{"n_layer": 9, "n_kv_head": 1, "head_dim": 32, "vocab_size": 512, "norm_eps": 1e-06, "bias": "none", "parallel_block": false, "init_std_up": 0.0244, "init_std_down": 0.00575, "grad_clip": 1.0, "schedule": "cos", "train_tokens": 208600000, "steps": 6366}
MLP neurons of a small language model. Each row is named by its layer, matrix (up: input weights) and neuron, and shows model dimensions 0-255. Each number is 500 + 50 x the weight over its row's rms, rounded and kept within 0 to 999. Numbers have three digits each.
After each neuron's rows, "fires after" lists the tokens most often just before its 100 highest values on Wikipedia text that the model never trained on; "fires on" lists the tokens most often at its 100 highest values on Wikipedia text that the model never trained on.

L5.up536:543559482488510555558463478456455563475483487451468411409474462595459362505517379567502507480526494398509460485495477485493508549541481490465488518513504451477460547539542492515474589520507517487505593500415611436500474548559560506545497470610469511491482617525498403486432457530477515434477517450427563506516473492599523474569560493506626489481468647513501536529533527470550534492434455489481524475438529465453537439412646492487538502467448516508464514519437501558481588459511550548543523512514540448510514535569537398454573531522495498561632432588551499459483427441470521530517499431526486530476559461550469522528508511528546529489436467495524604509454479512539484439524501402411387495520500508343474415478471481514462538431504399526409479504465484531618579498464554
fires after: "an", "en", "im", "u", "n"
fires on: "g", "p", "f", "o"

L4.up669:450562482487576408517383432517364526462573504426498507544503499480532439537478489454479413462537447509526517539555488451522510544470614502481561490443433499529503491494556436461511522421604488470558480468521467484539490386457531458499515501559489547546506547493431574487502527440546464575470565512498504560460533495609535576548455548532451464386436492562547482483546480456560495513493554541632526482401491492474518411549450473382592491541396436450493446436420494508453590442454507452540609551474463550546499490480468514400495474569514573484551499491532562514562510433564496413528585477581506526447444447479547619496566485448414500517491476538509504534587485500461599498496491410479502410499500506521502534532457457639530522442583464460498517558467461537505495422517467
fires after: "ad", "ol", "od", "e", "os", "al"
fires on: "er", "p", "um", "e", "on", "l"

L5.up135:508496462438473539449551555431480449486566507509573599598498415540452556572458571580512512478497502472443529561447625433558466441523519467588517471589517508561490506424475543470536531424583452507539548501496486530506516513485446529489549509499498521537480545458531371543461486440515540527499500485494484528505472493459535535511559526519435605488457512490474438481437538522524470463493453471489468565460523513574415497487554520545647434485556573427505489469449499516493548540471491534527458454507487479568479523547423454413398570480473485551503503451562498526513412582532429457501471472406456425467483458394581535549480520537505460573491467495364530474510565557512564509483614468479504452438551610514494415450587493426452517447497604542414508480582447483383448589425394
fires after: "g", "ed", "in", " S"
fires on: "al", " n", "le", "il", " al"

L4.up904:505562492510492600516521491518472443485590501460540467537492522482424429583577601587476547417555534576550529552501500553498411558562513481470505519553471432440501463524524521497503547486434416570486605474476549579432463564574474509501432611418435478501513602492463483470439541481473556519489525563553531627511511506541446544536529480511404474530445471504485443466589512451502484505439553469470469582472436620521468624521410453387541541496558495463469473502520445482534440471521466535441513437465437529463448482469424489454399474531528538460476579478493586450480444510607502482481509412510590559502456489467484472531479536453441342420497501538608475494408572525533462538518471463419449500501426559490492496466445460456499448482434518575455509561535542584491483553544477
fires after: "id", "at", "in", "n", "y", "ud"
fires on: "'", "e", "n", "her", "d", "st"

L5.up335:593452530428541506507468487497460493461513457487452596517453441523520491494556508564559452518460532455425502552479486529494406476561399494491429468421554552530471529500529465469495460505515557593517538512465473551525480450537373568519501529595566470450565502516469527507536574558488547613502490529534505552493460539463456412516432578558482547372490458582575476424537509474600551482509441491585539507613567566402549455592484510485405522511480455511376499514502439489501608497541481442540493537489484433462548503483529442487423434537473536355387580522465446519527520444559504401450537539477497507549519598562464489513418509527514462532486516468418543469513486479424563468517458397498495474530509517465526479437548467528580493422430519467480575495404502448446595521563564
fires after: "ro", "o", "he", "ow", "om", "a"
fires on: "e", "l", "c", "re", "w", "ast"

L4.up308:475492471535541465522506390574389463520463423432458527454517488500426474466567590577489508493586512483464499553405563583487514571562453609563478530475536555506461445504512469462458533559535493468580562474478548436505545382446486526565399547503510472561462596441496509537391561425552502448415579398490543470492493522525462583467560517549525475454514518536482500389423492524461534487462508503523551533477598542429520575603567560583535520427469541480432431428480500413597506453465493575485523526498492505493521525522503462414484441420497538385590494429435475523504527466509409429534460530487426507513543474519529526523473494557514582538512600505437579561525516503449500450438458460517520473534609552494444521459441544565442513488461573574556483508479528486545433483552447
fires after: "nd", "up", " in", " d", " p", "r"
fires on: "er", "ter", "p", "iv", "ist"

L4.up819:547500545403543436511528479459511435502462533468509521545428543511479463444478386465469568520528551509506484535553427426546526559483561404504449512439502457494598528420523512473477569488519445498522423524531506485522599576487498502461542555515491478491400439536525502549369502517488484455493449459452522548571521492488525493523504501495431496487560484567548448536444586608530590442530490490538485583488501550477609505479524592493420477456507552467568561464472438487385531499466490571475484472499377555513528490556548443452393428492582563590577411576448613645439471529477532497445476545552440578507538548522403476452404463469458424549470509479468524531446540466539452536501440483532564548490491444463461508428516575572538550507410482442415455588479525572498481487440506
fires after: "un", "e", "ed", "ol", "et"
fires on: "h", "ic", "er", "uc", "ct", "g"

L4.up399:556514539446499538463459582479543439507544516522506543579446412475534463467549552515557555623499517547536552521497462488543499429562541469495536503453475487460484455415484535546529474512512521657519438572490432601558545470481455414418535447529391517546492429505586376431523434329487545359531510537515578494561526541516425593439501512552539450453430543500475518549568491494510425400498520413489529467536541460536520493481546496503507462446537548442603557501513473500528482596394455564547501565445460523557529474551467455473455487495533447448540509467480526568501551498522501470456518408476490537537520439431485522500504593426520371423490478484543535533430426512448488563596450497395495533548466546494476436483504583499498449479555482573438510540518518490456557500516538
fires after: "id", "g", "I", "ur", "u", "ud"
fires on: "en", "I", "g", "ard", "d", "n"

L4.up139:590535468538455491569508518554485483508479501494428448542482478477496382455461530465502501459447541557465484449489497428553565482479571378422470482487546482546533472507517525458593423516524449523496409461497564446518528436540388492565489518565527561490466533508609463480520465405484421526420456432511523539420503418429406505515527465450569499577581473495465481529460512468548568596503505467531509471433520492554546410534491543468469494589582543508483479506557562462426465428558533579527441524497488466478405574536427434542527470510549585494490442587521586624503429478427588500467531488594561542565526499481518557579420466440400508497501494486495435565462557504492462506638502502491499508451452552499551463435519483462367534551459465615510533596533432470500546494513524
fires after: "20", "f", " ", "u", "t", "j"
fires on: "2", "en", "nd"

L5.up130:523493488403414568530487434443444419586539546440414516473491419502508510508511525460507493545601522520512454470503363585512549507482464499573525492504535498481521452510563442579505486461522471512545469446477475490414519548477625542445547514572525435525477545516502423509432472537526552486465554508458449500455614430530479504525502560491481459470512508464623437470500430428460468476612458436530578548532420463533505514447524462685488520533406438424490427489551504502583593434372562454428533490467480524500452444493575481407487482616622498524575560568571580540589483478504518422495513446440521567544512505437499492520564538510476477440407485518513476561520454470564562533453501511523507389424512568497523567510469525515479518484550542507483511454517500558534502456486463
fires after: "ol", "r", "el", "in", "e"
fires on: "l", "s", "d", "t", "e", "as"

L4.up782:516525599489423438505470484532503563459549541509490571441499521489528444537534514513484467611526511536535541470469490451514515519523482512479514451440435492438492480542515454485478540511480445399497541454510514453507472473527480521469507503479553508500573456498499466457479540501547471488410479452528481529465470425415498606462509481438598583604519433522486494505574520537560583461501526487551488519556480432404474420633505585531536521564521378493494514550524574496454524524556528478449482517570471522586524442476506473507569497526550554447490565538454412437556454582444396490544511396548559457597459414460530407570478516478507464435467490476403531452466498499627441520527483463515598551527479644476519378462465486510390534488404514533593534517375452502398485605487567
fires after: " M", " m", "c", " in", "s"
fires on: "ad", "od", "al", " D", "d"

L4.up292:472529452473462515557517454415477527557601518504526488474444521426480474600509483522456558508485413524474449588529474581501598403482471447434446541506484429564477598429394452507415513524487497539569491495523589483481506333572531486520530576505495542560436544527516495599555507422534473472591531494521525467520469461559552539546477498538442474535519579456503628517503361443552483555422404543500541533449474534491425564529504456503526379450514451571583519382498521441506404474433520440449516444538488538473505447524521528551477510584516477473493554516472553491496482434401553549420514407575572442454515479456564483420574513530523466518460506510505481473419547582512441533498594519490433526479547507404514489533450445552583517440513482438550488529534517507509472514485556
fires after: "a", " w", " W", "ar"
fires on: "i", "w", "or", "g", "p"

L4.up512:470442449426544427460484395552550507389476529410445572544419480540450453466415502504452508575616555549526382446484516524524597516491433480530502549490495510372524519601476405518396488431545605435451458447525514443573448501476502557491405489532532561568498507483466489471533510524617433502589477525479538567509548476483518542522502554580475573499461579570550542532487542419539569433452568614517412491461391451475447490412522542541503485458545544511562490466448552409529580435545524543456516460546540459527522535565513578490525470518478524503530466446559515514435528467506449477573565484495521528400502532449532509477542405484468498589492581504533436492438427495532504471488548555506541434427518536420512463541512502459557506509434514483477424546514439516451490565499573
fires after: "ar", "u", "in", "f", "ay"
fires on: "ac", "il", "n", "c", "w", "er"

L5.up444:516444559527558414490469477504393485439466523479452492470500491514480426496501586411490546532584439549597453532378594530558497505494519524518515463531439480574420481497494474587515570485497507553405538570525485551531366484498464452542431418470483503519466539592473490578546530452552419474509503430521529404546534472540495551470460470499492525457528463460528484441550500543485473561527536528454530469429615462473510544451539521445461540479396537541533431450535453468550420476426538451516564407561500519595548399487488482559480467578566469599557576461568484446428533500445513529459437566510572519479465450418495485468486609467509470471434589506511501442556435547588535457554428507529519527525516370535462569545485386484532504427507582467422567560517576465509489489533475
fires after: "ro", " pro", " w", "p", " b", " d"
fires on: "t", "he", "ac", "us", "ig"

L4.up658:513577535509463526505554580439370488451561403575491516472506539567512549466418428515496482473486520450526600544423489591492507519518398482530549481631477475483470520458465433441547505549519393551457551455496509489559520502475463483486496559559505446490522486548556403538431473497504488502425480543495503492501490540567579530431563544522466524504474549541501521461515567362564512505614412542421497432507581456455499534506501481439390525400493531492526494566458415568502477467549468507504400399471502532378471478514503526472483440489449517527512608503443598509514435503481531566514490468601506478568456466578510381486496549535611488584448497490485502576480510456486470471670486533428447547454530530494565497575529509490417504415476495520524525491500400475481503423512527
fires after: " an", " ", "2", "om", " on", "n"
fires on: "y", "e", "2", "3", "5"

L4.up711:519457477605541481544568434469472578423559518410637464582541561534479465530447478529504539482527529501492502549572580520461425557528532446589534426502425431475506486435440496427526473453537468502470485472552484516424465512433409504496375512548588457480479437549479623548537449518551522555529524501486438597470433498451540491449556500550528435468445575444521445470454462433569478496547507503394550449556520548463451428526571459489460582486520564569492538527509506531538597521538451488434502517456515496499484483574537477518434521469385498541500475468433569501412618466461499577488393464542481479528447509527396566447500514419534594466495471549528468600480501458587490511536523487458575553473490574467361477472476577500445465472529496470442531525605449541543476512466532
fires after: "in", "g", "u", "ur", "en", " C"
fires on: "u", "r", "ol", "ed"

L4.up945:544434579552505422506507615465441446422455445449496556579425431408551462400486484388521551563537430571533478527486542536517525499508465561491595486568555546528547512465469611512484519441527562491497532527515466480471515532582427598484561497375440548526467513459407538525469490452539547506451399555478540566430527548543441519422518457529534547542503520590608476535504578536488509461388393393561490493481460434447439544520491515432515524528390521496447522486395520544479522489485538488474570533496450533448591473493517483448450532500484543414559453499398413465486547483517620472449533437546477507596597534539460561526486484513482540437560527501535473482495587479508540462501540493569495414502556438489544393527536420437481484492506411512464508497521475494517493499555511
fires after: "o", "is", "ir", "r", "s", "ct"
fires on: "on", "ver", " con", "ion"

L4.up468:476521458451502519503495483567501538598517405535607405470525548511549456523446503545535440536527512521531556560473527500581523504479520558536486536518471508485505481539464511575501513528496438499543512511553504459558483496473497391539441510568489502537513496480420447555572481385497414449553503530475601512536456493507462524536588516544522489444541489465401418478397521528587524511507519511590513513452573514474337493631512547491472350518535538438476458439476418471395481423532508518554539517475552557505505491528425394518556469394520457514536472484515536516498490479540544464468545485589394604600421485459489554527329498463529580432526511526539523519508465459467455446539490518532545514509556478486517416477413528445609534512587479566520503476433407510534419537508425
fires after: "d", "s", "nd", "u", "up", "in"
fires on: "p", "iv", "f", "ct", "x", "ian"

L4.up832:538442498450495536469544467435549466460437453511461590512525503490439541485559476483482510491489559550520460476465497464470395534576541501361513524528443434576445455584465504464509555488458466553531526523422468494495571546582579537533479484486525448486533519589488495444468495582620575492545477548515437488519553504631416429456579505487427479555487455505501506538382484513517508473519389437551479494461541536455439575499494448517479644404549500551471508572450441592453524574577455527467395506510513436500522428584565440569494438500513526639575483557517408568460507447533589474520462503474524516536521534613485552496498452511444465461446520566559548460513568454475430503516432478420526496492517524483496507510435520417468495550566525514458510550496546470478424432387407
fires after: "ar", "en", "{", "it", "at", "c"
fires on: "ri", "2", "h", "y", "ry", "c"

L5.up227:544523478569560596536511549460488587475497463519427457603552446438573435615523471612420544576491533519490513476511404528552470510435524471576526485578582458468502458480531474477504488504512486521578514540499466515392481548499449517425453519522500437455487473501440520500474528549397433471469476554459505627562617452497477522461491506498525533469452519535451498522465572457552474589582397458589578487418474535454457434505452529432509604511574504519460427510471494478488463440453578521511543431491540432546501491419431449528513495440473514513422422490458509556483423540455525582548489459584557471499521547436464588469446456411540558508424469491505450535484497470507507471461497590488563548452545569453451498478490531426602420582457492629566631464504488454494475477533544
fires after: "g", "d", "an", "in", "er", "ep"
fires on: "u", "r", "en", "e", "end", "p"

L4.up882:484466530492471482468536482486452456469502477403480556530430394496409500558518450480467405540487575565420475518518547500531587534509513470496453524484476569396522477487465545522420576456495476506478531486502485474573492527556476483555415512490376555466505574452476489422535620429507462445616528463513552553513561365453482545561577485551480516523561371554470465453549466629513547442513481560393480496533517473530509483469476542432462507507597441452513503584523533473557506508456488455535513479555533587477473462452479491502542394501576607440546490491394448433497506507468528495554519527495446612565452517559506471532475395463501408566538530539406435467513516491606469452568549581432569440521446489566492501415523500606585559456495507518453554533550522498525504502479495
fires after: " W", " F", "o", "ar", " G", "a"
fires on: "ar", "ill", "is", "r", "le", "il"

L4.up454:536543482523487526588489497512537525510597571445424513617526460513446509483445515501540462495514519531485425604517595507475432539481524527502492444373540399541453510439581524480537426537520518562435531471519508481469458473555528424484518419474487492536488529485488462529490345481550592422543564545497380500524442510483495530439453446520490478445502514574464483583519463477545535496478369518490508534533439450562556487536450449563440500499501471507474493535534546358474595462458477494595486516489510510480532503535485444526511549532488472414415610433482600484489542457495468530508579515552543473346524502520501517393428472498428615534368533510447576452461473477560452452517471531424485458542537528494527531592494435435562459508571419500540495538547525596527472452579507
fires after: " he", " w", " W", "ar", "=="
fires on: "l", "il", "r", "t", "her", " L"

L5.up97:505540531545480520501509501485480479449511506473469465469525517508490536529549522465466575572514531502365477463545498507573498509496470431504496559530446485396436554391500408530478463544532549596560528442471580442533527504575434568490520460512493518466505447446428349595503474488475477506552475543625517435485427453602492469453492512522503467505491537512522566496426532489524489510506413492464501456508518495528474521546441491479411547565540388519531413523594497504581532503495434510507449440605500513455558391594532481509476498539531466494494584558481474446560555528488519463428483449509509436506545541563480526477572493555528481545357491419522461489457482449458461520442518517452537451456586448444583503483490544609570568539396556472631402543550438514410644570461492
fires after: " w", "a", " ", "om", "im", " on"
fires on: "e", "w", "or", "if", "est", "ce"

L5.up347:603536437481561503473504492580557562460531522438469511588418425474425480453423482588480438514535439537488381504511508520452530483521460493471409508486477628450551425543504531500475490462491473514466575486549555485605460470490444461507506503436501597555547480500516440472410484446543474500569515579550553539482528471522439408492527440502501529608586497537542525459440571567473534548547471431577487545397506551464507400481598485414454519545537496545527419500464406524483474490513491507473434561524500534459427450591500531555493526451398488537521496504507487532545471487610542583521504471513546507496473438547469506469489489527480425568480412529522543511473526520508584494599432537536514437486503416411550370507527476484476670552479580458474444502453518537552452493379566
fires after: "e", "u", "ver", "re", "f", "ar"
fires on: "en", "n", "o", "at", "re", "-"

L4.up779:528559478469562430558572421487481486498521483495553421509521476520544410460561569438532455576557540471477513523539446498538599484508456491563476490433483355500472459532509446386511456478579546575481545484464583480585501402466537533579486477508494490516372512467525423537531511549513508410504439468468505490529449488538418564532511510475461580448449612588495595483576494461468443529535501547564522430492536446488495476373524480533436426556486477474475414564536540409481502518461493560613539520464515423545459455482518554560428401491494461520479542492420509462547535413591442457534547547544508582465457522515511532509573367522491472416550502437465508607531531492492556541594437512519467445491519589463494467470462587507414449512505542590508540512503443479501501515409566
fires after: " ", " e", "im", "l", "b"
fires on: "p", "un", " be", "ers", "ver", "i"

L5.up736:529490503461476543540514488490546564477482460499494538564488552544478501512468428477444426571494533508500499498437481436463541506427582524514651587386510419483535547432462449437554490522579447450544462427427542511489460534494599546449540516504557439574460470508496533571446512545516441464545477612532436423526539497507587461612577523474552579502505513486492399518517566526523489454532469520464496475520422456513462412536472451436451487547517444497434408402584539445500473481469556568506446493554459478485455495407554567540475493481431509470478531593511504559543463443582551528489509444489480580449369600550529540503471613510445496475466470466562565504528478511499447548449477527568603444477566570428420430499410526483461518492492511467453522542391563535422614451547516
fires after: "or", "r", "an", "ar", "un", "el"
fires on: "ch", "i", "u", "p", "ul", "id"

L4.up431:460462509498574494507479497430468507582552511492491478470455486508459443496474493439509453506511516487517457477531553586524511514479505405462499469494383560551538451432420444540494551454509526467557557478406390501524520492463493494493439425478454466439501443548427461516611474447516469406467533468517440544417501432607585455495500510469549489495468489608485548469454374474497470517513503574553507458456558530606465606420579440478559563509474507536502479505530580569473522494465467587323521547632489514467459564499670511473495543486599553504501514480463467462515545496482549358524549520559576517553585485502575386499509494513476412444507484503430534442459542465442562535548569495597507568476542455490506530578494552514539523528458479464524559526468539480519507447585515
fires after: " al", ",", " s"
fires on: "s", "ig", " it", "ong", "og", "g"

L4.up815:500586510472468460449524540510522445491515463498527484537564520436534522471479505439524478445511512474485589499474461537570424410567607491471561480539471506343507385543448460508471549547510540536500463580542561529558538481473524495398485484588480503440435549517519434452403530478533525509542557544546471478642471593473461512512444444440582499580485447555385522445421533557496503568537460533471422568426489483483550493554452483527496601500460496489429533508523428464555515559424523566482524499608418413555498420467572447562523514415567514391445562466625504534425473498573484457455414493503469406473444538555476420477518520528522559514500507504527584549396510501472494472467467585480504491507542539464555421505496455459529596565436495453539500517475465502569483469593530
fires after: " wh", "c", "h", "s", " s", "a"
fires on: "at", "id", "i", "o", "ip", "om"

L5.up991:508529445466394480504449403493598498515473536494454557495572506477441397528518459536550508545545503574521452498502435537456413492416524468550592549424614520440571515550520460503377422585594477494498482447610594498459517574498470471510502530484477486499494566540532495460440457474484517423481520487535529579498550525445439471519555517481557504445526580485388462456498551548483472497506391531546456560619546493494515453558559438440517499448506452489501503581518462526496528465492425509510524400463510505529438447403479444472551537514461550476477445536491565432533482503550499492549527542597503503473495531463607512422468440665429491450617522506372478562569536445500525469530522553416516529484463459590507500505460425548526424379535515482498506538535477489595467514541571
fires after: "er", "ar", " W", "t"
fires on: "i", "l", "ill", "is", "t"

L4.up135:531555612512577478548498548563448482434496500570439406461491474555503360501466470410477525492469544484458501547486352566522458495613470502596500474506550508502406480477478487522496606473533567489440523527572567515586554495436536585616515636534479539464488544442512481540514435449601466476424464400456459583475409567450466510438472465556534451564459494529474503490448539498465611532476516529454476476518457496581507566470538497487483467500470537503477482559539417480518453505582562478522498505548532426577498549503435517537486467424542569449423491503587501528491561561544411525477570504468474534449552517456430595505478479535543530535440521564454554429526536383442415483532551550542411481469528531471438561478467438474534522516435523463482479466486404605505463499461471
fires after: "-", " \"", " f", " "
fires on: "f", "c", "l", "r", "p", "g"

L5.up466:525472496520497477501415470467467442540504559560490493500483471341467361531550437528487531517439540465552468526557478571521450501462514432538515506414562533569632540496490424597485505523608424567465533496490529502551474524530579569480527429438503385507359472483529501505522506478553520504490545517430476497482509597372488538579450494570462449552561527554474590509464507563532560558515529538462456421577464477398470526435511439478493489553522502451533523639482497585482498436542534577420419616541501479521579461596487556551428504474552525519467447504492477411521482462528385537448541526575454433490465471504534528469421473588457550474503547440530513497523550518563527515529505451543460542446581507521468503458490434480536450471460464485478419433511573474459460517411508
fires after: "p", "le", "t", " was", "l", "ab"
fires on: " in", "os", "end", "t", "l", "it"

L5.up436:445513530489472409510489614445478470604384546473518494472492508563487527429541573545518472518408486447533408507412489555566504518471536481507410536484500465475554431470539484505503529494527472527521446423502509497507500460485444539481498513510448377516500618547503560569483488456549479459491460510487466483536406404512545372458572489534688477592560448555481482520458536511473549464584523489502553579542549508557542495520528573544494495383642526496538462522486487553495501558516516452566500549463370502577452490517507473547537531456492478473535430528601582547411477546522551509530460500486569433519441498507424459518369525449402485488451494500363508448513455543484435473416537554481499475582515537572448423444468529538519493489547512512581517511403506544462510516525551
fires after: " v", "v", " V", " r"
fires on: "i", "en", "ic", "al", "e"

L5.up954:504471570496528546545505464517506483536527515549405544432435469516495380482425504488418537468554526530501537523446409407558490478485408546422495552532508521544528514553505591422483485417594512574519515493517483525519520501479479601533567526545488421408566435411654549411536500466446536481549533434459535498539421543459510516453455512474460532573441532461501471443439514511619499492483537437536493481655522525519547582514493531556496502492513506505457449487530530397528437491557483513468533543475460490582516503463524523524509539539613571463537495465548595450454486446536474585619496461448496471551435527454595538523502463566475354411449510406445472563514554480466450469466533494467417488431523446473570487493391517493598524507474424430525458537569433490493492483463561
fires after: " S", "en", "on", "n", "e"
fires on: "ep", "g", "k", "c", " g", "ac"

L4.up826:509485465541540483495526639568557453453490470513428461409469507570494476431530415541560461428451469471613483481404400596498474501488480398462490536530411516559559436470459494488487423467463451501434452474483426500529505475466514556535494572384548538432495440542540456470486515506486581468512462502509464479508533394498461581500434552550456417521597582500459533445445497520472461530444543489411480570433459522495471542494527554476521551463588522429506396588498475546431360493572479523418554504583512443442536509508555518542528509432479537552444480457480431510545404486452490513545542595539544476503599495493480530592538568539507450483663525491527486604431571582504507486473441562544456542535519478487546509532434490542472509456440537560493512594540505551560477478475492
fires after: " al", " d", " g", " be", "h"
fires on: "s", "oc", "om", "g", "r", "em"

L4.up989:509498607507500439510508499463547468508477469496500515532411558539555461467457490540531465510514541518464458559580503496505483530522455504457491527458527487528512555437563491492462529475579401428528492554432506465551487448511559519464522408584575370483568490459493531496475513553495500390497499537511491491448434508519485541511450547554550484524462504522514436490415523639530548387535441546493524519487557443401471471423509413483557497455479481449493444533480505609410556432519551514590531544553531525493446510456593481520454440394458566552464396547520554522576484620376635514532457644533497505527407408453474541550516450514541434473530509505368571480533530421522529537541483480402511562460526467443402471464536431453495497569505488492554540533494479624511523546495500
fires after: "et", "em", "it", "art", "p", "at"
fires on: "h", "oc", "er", "he", "ic"

L4.up317:457491497550465531523592521409566546514518471529498483518375507476467460480526468487615436455543392505525449508507541491525568437509508540565490448461516500482518465486494505499535537560528520527523545482566574426524573513479558513468534476512614413473546580527530508521485445508556412540533505439507519555508595527587392494593461502574505473519499547483431515513446538435464460506527498515524474510472556447541428563430551356476412506460510499517464483444456500574531352501398491493593436480532492571591499593518512530526498413477547423472532520453484460445470465498485509596542481565450542460568469583481445537504405528489423493514503544497513403472538466455454483482506464433500525545457611518557573527439442502543451465396438610529459531575501400445406396505489412
fires after: "iv", "p", "os", "f", "m", "ol"
fires on: "it", "is", "ort", "ut"

L4.up641:541555584366550444470442478502512453459540512435494422552528510509539483584499421550438507557497513507539567548478548506460465513529577461520515487451550471534529510589630494525499537496520476537513510578518589488419553565564492403428439371541531435461608570411510550509446442610454463537480580468429563460458495510473478507469527460530487440472488561444468563509440436476548482462598505581481545481527540504446469492458548378507509557434509485488557528504519490489553504486520472544464560505521489512552576395461495423430568490464467572549437502531463508460457517516427526502488496396484530534537437532445388468470478591415466440566572562472552486473442563496407544497485477506490446413537487504553590581439455518419578520536396489498452498647482531495507519486481486
fires after: "ar", "art", "oc", "ear", "or", ":"
fires on: "k", "y", "er", "m", "e", " U"

L5.up443:504483549569527558511529475458471446481575571469492533516504499517601440495490479612441540455457534523538439534506413571510561564516474449613494634572445455557421562545581563527565431557515492441559489440523465522544489584479489493521438551551530484495479391422539552518475482437516517440479562478494469441502631524531483536505565452622414555377526560529458454586423531544500466548473500472341473474621467448654425452594486544528479515470505465498457550541484467558505520426551481469513494509462562507487542465405531544462540475390447494509529518395462470429429504517369465503431453489470539457439534465500466513493455585496470417595561516497497472443498505455489455504531535496540500504489510488499551440504484503488535464463559526484504409556479521543481506481504457
fires after: " |\n", "|---|---", "is", " the", "\n\n", "'s"
fires on: "|---|---", " se", " ", "c", " w"

L4.up800:447495468478469483458435444544535484537433532513499572507489389518540503483508496508436502511501537511515480524407432551489434548423435541490533537548481472587622404466429409493506475470419471635539499439544496479511450569477491511577582532482572496462467449498447433515476519577478587538455616575502572495573527478533440441449536417560513431492496583448514490506502447473519530590434496485522492533473418522612423407568569458538490513518526541495499515450518498488527517432396518550540402419605443557522402525538502495511450608536414606455479485408501470481518487414557474531440559423563492531515498500505481546486470479539524455491499519536424514523557488542462584481489523548444531496584524428462552587580531471580447412465507456530512504499528493592553527449549386
fires after: " se", "est", " Ch", "r", "ort"
fires on: "ver", "r", "u", "ist", "g", "le"

L5.up805:428515465497404501436573567583427440493491503513442466490496559525481453503499504437543468503565549500454558494502537496577486460378512449505503505503441484489457519446540438543474474574433423537458461507484487502441479519558476410416425496465503469430467482514506487490602449471460477493503473509570524518494528440519426448503558442536437498618604498552544462568508503529498513499409504434504555516364523508537593394496533512546554545524546425443530477551561507446518499579592501587541484494513501467536530448551589461508532562479570537410497613475567635433508424577457421570607468465567497566494537452505524469432489421529524514443523523569405485489510480513581483519434544484507530472531557514605514394595464511555477574512454540450593438500445407460492440545540517
fires after: " m", " in", " W", "ill", " In", "c"
fires on: "od", "it", "ar", "ag", "st", "ad"

L5.up498:556480521535486528450434428496504500491526506512466525531471490536530496528429508498546485537481609443499459494492490486543434496575538457486520538503506602504475485438481531475518500607560516516483552450542575461495517494485605479539427495408549568498634519523478443469536506429436497467424505521506496547570598446518500457529454548459524548492449527540522437597593442552553567395507522433366505513560457464601505505360514506578514529490530539394551378331466518444520408515532501445571505410502505529510454554510399535455429486540449449464459621408522417492527494550482472515482464513546539500484483491422512535516547586378483489533515477482475508448471540479450446505440509519466485380475534519504601430446454548547490547523410497455546544599543573518500465535514486
fires after: "in", "th", "il", "ed", "al"
fires on: "al", "le", "m", " ", "k"